From a checkpoint of a small transformer trained on Wikipedia: untied embeddings.
MLP neurons of a small language model. Each row is named by its layer, matrix (gate and up: input weights) and neuron, and shows model dimensions 0-127. Each number is 128 + 24 x the weight over its row's rms, rounded and kept within 0 to 255. Numbers have three digits each. A neuron's up and down rows have the sign that makes its largest values positive.
A block is one neuron, or neurons of one layer that tend to fire together. After each block is what it responds to, as a language model described it from the Wikipedia text at the highest values.

L7.gate9:108122130159113124156126087103157114152090144120148123098137117132146148128091119098144140126153112079094123122172069107145111096146098135118096124109156091109144167109129130138112116143142115120117113154080136162142108156158134129090128134136156103115107145156133153092132109133150146113102101129127125162141135164179109096160082172154172127095138110121133115151124122148166138137128
L7.up9:105105114118060099164116119121187160147147121112151121143118143123122103089080116105136153139158083093134111095148105147127143127087098148118097118093190101112161121112129130131111133132130149130146111155121128146161113126132110141119110168129145148126142169093109100086102079084138156119123110087086138108104140145126123125157134111144134128105148164100142115189141117145156104177112
L7.gate40:131156107138075144152120117145118106150088141074107102163113135111138122099137151119160102151126079131137153170094128123141109134138191088115094112140104138132168115137111120155127140102126111105111140113126172128163137089136115142121168133116117122112155132104129137136103146129117138088173173109133147117145114137122113156160156126099142135146114155133142136104153132114125112124156
L7.up40:131130117133138144116157113118117118112147098113152144128161117168095157097156142128110099113174081085128106164119105139105122070116161132160100116099102136124156107144176143131101089093065182118131145126147165150130139110156085128149101125105158117135141092142120117116148166156117141102161136152107088113138101187120108137127137122173111102147114143128115171112148114123121121140125
L7.gate111:110163147152096151118117119157129137080112111100111122166109130127130107125101129086087119140168139124105134161165117137147121100104146167114096111122167146118122137126170149115104099136122120105088148131169159124100136111143104139079136125115142151134078132106115126101118168145171136111112151148123115146125116158114139153121122122095054152149142137091198133081111096138094128111088
L7.up111:123123184131122125111143102144155100141115103104179103144127164115159149109123136095110110169134124128115095163071113135098107094103152116147118101125135116129130138119106128112142129126153148165127086108109127144126118134123076124120098135118107155118135115106127165111095108143143146097103129184126143168107142111121102110135142104106099119151165101138125108111107147131107090135096
L7.gate179:137141128137112120161137069121110160129119083120149099095159128120123095112153114109133098140165104149150144158126102080108093110117135114133103071105124119169108133110136126074159154094119149147192098115127114134110167147143134132108145128120103100078101134094111116106143171113137143113080088123138152141104189129134103102143108122134106116133143131138137120164084113125149103086124
L7.up179:152123151128146115143093172147083096135122125169125124120128141124117103121125149121104113130119081122102105158127111139110117144149188163119087111122143091142138119120139111128120144092126092117115078110136135133082123097091095101160113116140098140149125139102131162109132113160087172133141084129079113167116116054124145127138138147124121148101150151116124123082124150096083084184126
L7.gate183:118115130105086168085140136121139154136130125146120090103176145122164124132133103137128094108113102135117136103091109132083110177154196079126157107147179112176122151121101124141118098132093101154126137121073093130152117096125140153138124113143159134116134152162123153082083112126161103105121117137092155105169139161144105143135166123115150124082155176133151103108141109158156089131090
L7.up183:150123165120146129142143141132140073134160102055100155113174076156129171137115137130126137067127138128150123124119123093158098141174139141160122074119137126133134137127124120144137160140132126172128131150125143151119188086124159136154111151140143123111130092170139154118129116102141113129119139108127103129110172130113127164129137123094094132076110128125102128125137121118153102164112
L7.gate378:151159128142147131128114057172151136131106105119161126136134174129129108099126104114151151171126148160094159135123100122126121112102150117103141086167093141118156091128105075136109171134122125125136145127148115081111109075135119164160098120102106133125114122134133151101139100096166157066100165160160168156140102101131091131194111109120139138144126143141135103156108149136126114128101
L7.up378:137148166126110162122144151129153120167157163137126168154106126091090118123155133072137148111095112111096177188136119120142085146167116168118099148129112155131134159117140103072156115139132133171126142175123145106133151100123137093130098159124090110074130110114125147122120100080128166128143114149159138127105122112130106161134151137109156143109126183120112173146102098091131099114105
L7.gate445:113105178161091125110110111208130131107115119142111112113102144155157121102129097126079123121131135101114168131119121106133073117138164132136119072163145108128109148127170113117145133136099101096142171069160130129122125092133138106145135119146140162141157118153121196120135066161130120124119110159101092142145162149157078136174122153116087137113120132144139123132125105140134102172155
L7.up445:136159120095077090134147099150173126109177159177143133142106127088171161132102122125137150165148148112157108099156126158145115108134127119127088137139135166168100167122139092132137123101138116120154142124149139169150131086107153091112146142118113124149159139177117116148112093109115100116135134131146122140128135146120089109131126119162136145135157113163089114143156106077158128125152
L7.gate575:141119150117130108118157139185131150124113145161128120153118155129093170075182122102120136121132112143100133130131149108112067138134166131167086128113179144153142144142131102121167111110149105104164128151147151124140124135150105129081139158148130114117104153139142144102178090166129133131107119155150108150162188136141115141096131119121108103174143114112142144162121112099120154098097
L7.up575:120163157095133133109129134138107092142148119143101115111134094091137142119148114137162072197129106112097174156124123122099121104111154122143141107123119076096146105143090150102137122110112138144127154095119076115148077130124095140139120154129129123161067120104106139113110143139103105119149110139159109113171136130139147099140160105159109131119116123104136090134182134098124104124085
L7.gate653:124157095130114146129146167134169105140100089140135101119113129102144167130103121133118110151140083118104149163126105100111115135137099137114094109128112127130146119125179134120136109163133123181161072158175149159138133121135118136155129136108108167094142100123177130155105106110090069111120116076172107136176135121120119129159175126139107116115167128125111074098115118120152083075127
L7.up653:095159131127117133135131158123093093117134119107151139115136173124110127077118127123170133155116148089150125083120125099120112153096131134082112121096158129144172153101150128155134137113117172117116142086099143138160216055160120139139119090159103106141157138131098130112134143116125138116121146145127174156097166143113152142107162117114096088099096175160136128133127100118073130132131
L7.gate655:127088142142115117095116141107128130151132128110109099101164128141155106146133130116096085130176142124124187121133155161111089105124131119101156097152105131148173103144087099169116096128116097121114117129113123144096140116143139144110124118085096154113157141131099145099155155142141169122154120138141069163141087110160133151111117118127128148116107152116098123125102126127114107150157
L7.up655:121128142154137122072108130144118137132103119118143149138079133122131117134181116133102111142156134107103131170137106107152117087102052137124081133135150104128146144113154155111171151110137106107138141150148122126131102127121115145106117101149106151190117148132104149173107137140091160118114152150102153160060123123105110125138116128152111140143154120129140174139072164132148077124153
L7.gate674:108130087094114149135088067132144121154129129080117153157111118165145107122152137124114157134108142075147103121190151120140121136112125135127088152114123081129118142143124075088103148119147138142101181144154131117115156096147137189108143127161161140162126148106157135118124128085156127129143126135099118126124145100106131183165172122171105124150081117119093142189096140152148114102142
L7.up674:127160091126124113145138099133091147120105127121143133190120114127143095107140120101132155127153069141136110120121140100145138112106127138116118119118124133111134168128150132142109119095145144163106136111150120121126109096113076157072158131100116094114141107078131168114117109109119164122108156107085132113151106123174111126138142151097160134149153107132131142134149115122115101142121
L7.gate760:105126148167134152131112100120101074120125106134110131138128173111153179102164095117144125161183107106101135076155119130138119145111151089098157138133109146136136121161149133159120131114148109141158094128107116121154141119128115113111073080159108112098141130103146132146081114115154121112163129122145157136099140142138092103100118088099118107121202179136101165115134134099140141116104
L7.up760:115140149157152146115117126143117161133099106088119138128171147142141129140145124131165102126067117086152162150122121119116075154108162166135134111151138109132128138115148150092126136153122107130127114129155125109165133138136106116137118074169107152132150170141101162072130070122120093131110132141083144112096139109177118107130141130129123105128128146116152156123076129105143075099116
L7.gate959:141101121165117094117140111169109110161141091124123110126149151167132110147123131147133105165101109086120160130092140115084098157096112136093088112157166124123177157117108152137119157126136184125117112169100154128118120133150137120131121088132143180148146094107128188115120159179139137116156086123147121109121146116163136151179137145135111101146144089120109141145092090148067127172147
L7.up959:113129115128110156176117135157137115130095141132146095142128123130099179112170118134173143115076122089112142145146121129082121127155142094141040114140109106165127133147144156101130106153122132113108131114107133115089142087090129102136126137116107104100077108102090115106138093145120136115124099150131166115135114109099119110128119089136114126114135098137131143123093144095143121101115
L7.gate1026:181108105151131135122116081134176103143114091045125072133120149125159134122140131103085125128122136135117150142065122127140145150113142127173114106160163112097167136093149107126161140104151135083166151118153121123139163102131112160127122132075096145096104113141133112133137135140105126094109095139140113151141171138079148177108085144145083093117142148115129145102145081096133155144127
L7.up1026:091102104095126069156138155131092132112108092134100133090100093110088118149158113108131077106104069129144150137126153146115123097140124148131113109113115130162116134170132082092110116124123111118104155092162096134124139092133143103123136119165104135107142080131136184145110138136147099125193148115095143170166125138105095127119152116107095109105123164077179108110163166105134122127129
L7.gate1061:113146119104118130125117127150159119133133126126101101125125169124155114119114096105127116155113154145161157140122093124152103121137150147119086108129103143097104136121093120075149106113137129160129151073103160130144133133099146127092165095127176102175112148149082121108106119110134147102176088104125122175103136119128145095111078089139070150130170133161115137116120093123181104102068
L7.up1061:165123111095154172162131136164168136118118140108115117117110123112156144106086102141158122103084127112114112152133141144129105138098126138146122141138044110126124137118111108123112075124163115152132128136127126145140092123138090133131163149118154126079116083146131091094114168096152134084094104162166154095136149153138087140139125071109162135179095112140113144182164123163111105110125
L7.gate1063:126105139115130128118144148151128116119091100084158095129105133151105125121121106096161132090145151100141111171154107159134109169137121144093117120119162128116132118098151114131156170160103118135084108129129104111135146058124119091114180120125119135122105097133115125146102145103149153099182166125160149115096146194138097099164126128097109138101134104145165107141115136136130107124111
L7.up1063:143106112103077072183139168098131094137135102136153121130126142158113135126129140148118122155109155086138139173145106124121123117139117136128096142110124138100160144107164049155111150166123116141123151123149156121130109147147104136141079104123122119172127117133095156135122130115172150109130140213135116116096155152093081066129153124110100121127113109146147137112110122138155110158121
Final pieces completing split compass words in geographic text, such as souther|n, wes|tern, north-w|est; more weakly, other word-ending fragments like sev|en, flood|ing.

L11.gate23:137132115127109098107106179148141178132126128161170134131159152127103105147160122120110090089126112108121103115105085122077133096131125108113103153136134112181111117126136129146122172117135097143128077144174149123110115122147104166137148087097149119116113159143115161114135098092120122122112136142130136130110154150155132148172143154135145126113112136143114161126091060107083150170117
L11.up23:115132121120138087125192170118119117146158116137122124088162119115119154148138126154117122162168096151137117119112149136132170165128104107127130143138087102147138122109188074099119133113125132145171082126102134108131169088140163129117128104104142141135144135129117145111104115149148133142119160119123097138169115112089124147129092142120141087152112114181156178157151095124092092096153
L11.gate543:176099144146129098163157109117139121126101098089149124123108185098128116152115094137139110086131137139126127151109143112123138086161111156106160129115090131137099100133118075154123084145109132122113100121156142136129120145100098148094170154125111095149133177154110160164153152123113149131144166113153112149079137175138092136098141164185114087150107113122092137157119122148091141096152
L11.up543:132155134146126125143108101169126133148124105100116113128173090109126125115140130099178150130125107123105119086115093111119095096107099077139102141122126117126109129127130131127115118114123107090108106095084136184123097137097148136096154069097160137084161104121135115157112145126182113157168136148136050084170096152117132135135140097123116165123149109179155131149116104148162139142119
L11.gate641:119121145092085109149158179123095141148130127130136101087159141123114116126154137104119147110144112114100134109120125107084142077125109109103084174115101132179177085112144105116164112089111137128136128144139156129123112103115158137127104101098147162137105145133137081115105093128127107098147134163140128140171154154128095130079144130113137132122117132145095156133116129149104118139126
L11.up641:126142114121153151106090073133131146139129119176193105144161074137113104103109104135132164125126084113107151107127131113122123145122139113143120111121112109141133165100096083163117128138125112158139121108163113100111130091100075152163132135147141116108147127149132140151120108110095103132088114136130106125094140096111138136118180093126150095118153103160111097166126142091123089100100
L11.gate1000:142104109137125103114129147146112142161145124149141105098148143092126100134112112116149090119135147137147111065123147131165146123129123116095130136140168098146137124101121123140129102143099141148160116168160154095110129112134145119102083103131129103170156166165122152167168157091106124126157125108146165185124153109146099141096161089135124097158133116152144123119146117142055149130172
L11.up1000:127135131136090121176132112138116117123087107134133151151154111135083158138131106193112147089098111107118125115114140113126129121076125139154133122114132114079140108108155108102117153110117100122123113111125119145150105162093176108186142153150131100120122171156121137119107157085118125146093136119150153156119164085103146182134160124094140136141141121150132140118091109108113133115144
Opening consonant-cluster fragments of a split word, mostly "sp" and "pl" (sp-herical, sp-ecial, Sp-ace, pl-ant, Pl-umley), plus other first pieces such as sep, Gl.

L15.gate443:173088109103149097136166080151136129152125142110144117134125119149112083130093154109094111194115180153119140158139134129131120111137129115114118133152126095093153044108125135142131177086094139116133155146082129110109110129115098125150147163111104161117169089118147117111161111079097166095073118138161132162101142140103116111171155118125143133132153122167135112115123164164102138141107
L15.up443:184087134191141105142135130139113101171141173158119155085127119136105131099147192123179077125178146110138133106120114163102142107112138152109115152138154115140117130106104127161147182151122091148130156149139153146104074089169102117162110170137135136087113123133134088145161109131122118123097099135139135140111162120146145141120139133145146114138116110170149119123109161134144123093149
Final or middle subword pieces that complete a word split across tokens, as in num|ber, bel|ow, approximat|ely, m|et|athesis, and before suffixes like -ing.

L7.gate52:134085124118098091107137102161137126125128116124122117084102134122121130171098111134101127164120136125153096122105111111143135178139147054144143133115146152140118127119144173138072113164075135117128118142144108113141120145161098121142166121114125124111100130123095144148127113134102087143111100150121094145110124098101156089140203129122094059118104122130160078139146104133078114091145
L7.up52:106133117071132125101125119113122156076097135147109114118146092114117088122132153109124156107133149156113185130142150120134147123125091116070122179101143133133141106123130125155150107161161116113117061164156178155090132157175127121153125102098089139158141117119114093153111101121110105135181156153084124158126122117100162171139164147150137156135137136084108127083118152124136117173136
L7.gate74:153110154100102125159122128161091120130135135118179112148112136138118102139128135132122113147126118109171093131129164109119134153130082166089133118132125151112138114183067131174119125112146151133119145154180172144109138143133063134109098118097098082136128112140109085147116116128093134125087145164131139147102099126143169171105096141103112155113117139133144118136133136163064104125127
L7.up74:162071112154126117139127134142136125136111141138120150098129131127090145151127100096121152119147159100138122126117135152101104174170135146154107123134106175143132092131104118123117135081136162136145162083113145124155086136146130164119091120127112146090122153106117154148135108123136144145123139131152145116145121150132115178150091156140108157176094149070117105162116125129118161137117
L7.gate170:098178123088153096118137146173148092126097088129099131145086112150136094086157127114141142149145097107164159133131142122154122151140102120155104158134109119114142143129110134145159163120143135141106158136126116139113121151126114180105081158135113120107107144120128110084102127148130108119131151129107145155118106127136120113162137160138138154136146183141119124116151136109117125103112
L7.up170:139100152152146119177128152179165150146132108115147118114103121129112155082150139119109132093163091123105150115128138109113102150155103141123136153101140091131131119085146163112118144099148108136144141130130125112120129140119081095168146110110110137127118138163103185136088136120137151129145107175136162157158137141147169097148121131092137143118114093141109108178132168098126114105146
L7.gate200:095121134142117138165130103087141114146112113101103106103139149107135146135111126156088184131123119145103163118153157149107113124102113126132142148144158115153201129136118143126146130143131146154119097171116134124153093137087130138172143094113143147121114129105156124113136138086119077116139084145134111157132132129155134134176162128180147146109155150139090129093129113112140101104100
L7.up200:116082124146152128117141155109123140125114118137105139155117150118125120122119096149130170100107120147156151153142129154115169090137176135125135138140135116138112127097122140192104129102083168146104119088172155127118121129188162121127125098142105099134113091101149156127144172142140147138116143102133111129136163168150124130170128150125099148105141165153128135139135138138132133137094
L7.gate374:147107071137147108134147117126100193164125115107107116117122140112153155139083129095148130176115073116143135182119095124168180131210115090136140099117130149114095151088147141127119208148127091097150108155138123125147141163140144108125119123125125178150138134115093121153147110097118130086126123120174135145126092111160113144135150088127103144108125148134139150122119125109123147132120
L7.up374:159122123117118117168128104168166107144116156149146171140118109126113130174141156121111090105131136146129148122092063123086099135138193128180106119101116107146134139097114121105092137052131127161096121102140132144131100102110152115162127150146100110113093122138094161108138152147146149127119078133166145152118111123084157151132130086147121104106154130124132125123147121145098156163082
L7.gate405:117169108157124168151125151138171088179113114117116126114136148171145146139108123116103137103091133124094097128143099172094127159173137134110155154115119179095161113129175106162091138114118099108159152114197139127140094133109132109161164152104115093094137084181127155120129160099151136126174147114083080114140120118157102129160112148147132115102112100121100142133111083128138140120123
L7.up405:100063128148118147127133079150112117114132176126130157102099147163132147123096091134135116104079149118129101150124130129143109112128138121078143126135118121077135130122091144144153166090138122138123126118154132140071101091118147146134146160174119124159135154144099119123091170102160134108124153152117109125161159139147104165114126130143156096094171108107121082110102088130112118107129
L7.gate455:125137116162137125155138110137144127130127153076115110125153120172177097069136123177108126149146153117150118105101131145096125151130147132141128128094131125143134113122142116089116100143125167113129085139141153124161127122126140135122121101141124136101112123138112115103170124111134107095124119149113134098108101113182109098141152100131150115140065133103117084124131176115124128098128
L7.up455:167145137148138097125133134085130124142121129134133120116120137106179173132105092165114128074077113146146144115134096124130133118136088134122100153111151132101158172091117123107164136165111136127102121115149136130147134154156129148110104126112115104138117116129097099111143114164153125136140112056120082129148135160131086133129126089149109136091089105154117131145104128104129179104125
L7.gate474:148145116106136096119090139109113136147123114147102156153144160129167143111126144114110153108080110149154164165127127149152136149126116080131136144144134075150107103116076150136132194164141136160105125119138164099134090160112146134136125137114191103143137105088102151132156100123150138116113107104140133175075118085173087136141082103152148115146123111130119114141130131161172114102155
L7.up474:132120125071099094138095137128114114160117144136168107121130129109148071103144173152140119134112124101158120144090179114076132113096105140134135165127135156140123139148122151112116108134147099130183103105124141110124110129130148151124113117131156167147129111116139145147102123131105105104106128096064135123144111139138199116175121123116151164108092163123139124131114100101121103175154
L7.gate622:158129119095133155094099136161075117136137118174123114144095136157106143119093123132074121122143164117126126095125129102133149127121176088132129168165161160176117147135111145109144108142183159153138152121092129127111146107125112079158122170128131125152156138121162127138112109119137130125146134186179137101105119127154136139137123141128112134165091139141132101070140104116172092103143
L7.up622:112157111087090114103145124124143135126092120129137128101131145170143110115131098150097129133117166144122159137134091147125111172173131073169152146138104137112127109147123093126081153102151143112129118102151101129115091155147129174154147088133124086127083095134077129135135180121082128108160137101089150124200119125122128124108112137158103106134151136144107163114108177124169101133119
L7.gate645:126141108112139133127113121100128114154077096111174147084112135099151091088149108135110134151089115130134154140135147140139090177135168134146084138149090115103164119116076131142121161092164135080151102129080122106152102127126112124165161134105087147135106093120134130162084150104117152121154145175086133135137121162124132138105127163120096113094118142160134131147123158131136153153118
L7.up645:171119095159117118135113102115176160145125182128099103125056123130154143146102131153149136140106104137158154110091106131118146141092108102104134154134138134127107126189108165122126147084136083126148127099164097162144155162094077144107141156097121140120093167139100125129114128146111091119123099140127187161153108108131136109153144146111118135161157107123156083127133119120191115141102
L7.gate694:108112133123141134117129107186138139145111128132142093158120155114144105118142101119141123153134132149173110129116138167130130127096126149152171111128118070118115121148070145141106078110084130131139113141124144163125075089123103123108125131141147122117120155187162147102118122092150198106133136141110129159144120063154145124133088125117114120115135137105147166126138115158138154106099
L7.up694:131137139100120160105121131122130124178116107135165153142111125146118138097102111128201158150085096140136165139108173126148098129107122122167122156121137123105109149134131154131137150148134151087175098131130102130108129122116100114124143129090142140097130175061116125091118117127128150136190131125194119123141110092100159138121102168099138124158146163164133167166123118143159153167146
L7.gate793:130149157151128108139110088154083124141177119151108134101138162135109156146131103113112169163142100140103139122088079146172122127100131110100110100129127116114173141150136192077104158066109144133120129130117159125150136111133114153112154117144127156152083108161113104146145077158130123122098062123123144186094109139124121134092142117065099123127144118098153112137142143129165114140127
L7.up793:145121118140133142128095117106116136126152112107111186105113145137146125130093119124122172167154112145145141138129176129164114111129139135140054130151188113110152079107135112108104153165133149122094110120118115116150120108163081110154146133146137146105132118164109130105167122162159118124148138097118137140147131133160159136125153126106138167114168154141122149147134124150122175133118
L7.gate853:105153100087159119169133133124140121121131111113142126112110140150111145131105112123162136117129105110137165155154120119120090160167144120124147121125115133116121130118139137112059133114094112118116102115134139123112098096102080112147147080094142147091151168161116092144115127110097150107098160121090101156135114125138116149166109155126132143112154130170143105162138153145138184162133
L7.up853:157146130155117139127157169067154141128172118129125169118174145106134117096132104085138079119087138130170125131116162106164107122110146121134128126104121153149111158137114132139133125161098135131174131129134094126147138135115102142136152109068111108099104152156146122076096130116117120128145141106159105158127127104140116144140095130137096159120142118159130131092130134126112170191136
L7.gate905:105100090080121104141123145099101122153086120154141073133167157131160099119134188155146117103126102171119133137120111100143107105123095104165101122147131075145127101101103114123137123109141137115119071107168129131151148105123092121116157114083110149137125152153090092110116098138124140106172129165102154104116135109153099101124131136111132155174131118167144120106154146129143117101179
L7.up905:151130132112139154123128157134131124110110137185157126139123130164145072130075124097160139148142160170112097129151109147138097148111116129113080151161142091128146117148110151133131154122133127149144094136119138129127152090159097141097113135122108180146130158128129174092151074142120137128117098116121120116116112093109158091156128087119157088143108086117118113101127148108132131127126
L7.gate917:160101112104097136147128129113105136138128116130126136109141137106122144113112135130209123185170127159102157122134162093085115129120122114154146133127105105142121125157124121121118167122150106129145100116098140137146121112138129165100122110165165181166155120148148154128130169115146146130157167147167119139124146190115151127135126112177130134141155092128160153102159142127115114169158
L7.up917:129134142136144123116135118139081146083106133126135114112111128124105100134139137093123122148160077138147187152090100133122116100131118177114140134148097108131151115126150132160146124123127187156125104141136109137089171086146131117137102085077109082099141133134112136128089113142134141117173165121138106154167131115130129133095118130160120139094155094157183133129112141122172096132150
L7.gate990:110138153095147117177141118108164114098125097073172164167163153115139129096100119135111139123137159141114130131126104157079111114130109137130127141152101104136120143121095117111097162147107126123145187115115139130156098136104091144161135135111114104146118092127147081109168139181125076107141112122059105104099102139103127110128106080105123133170136153106112086135123114136132184129095
L7.up990:121130099113183136145158175139144112122134148143139167117147167103121109121123128164095145169158142108134102110140138099131123136139103124123132088134137118099132148155154136143097119171128130113142116096115149082081146142114126094105112136141174112143123136130140110164135144174128130129100176128155144130136132135123121111108071105172145128147092103112078101178125166139091141064117
Mid-word continuation pieces, strongest on "ber" completing "number" in chart positions and "a number of"; also colons after infobox labels like "Density:".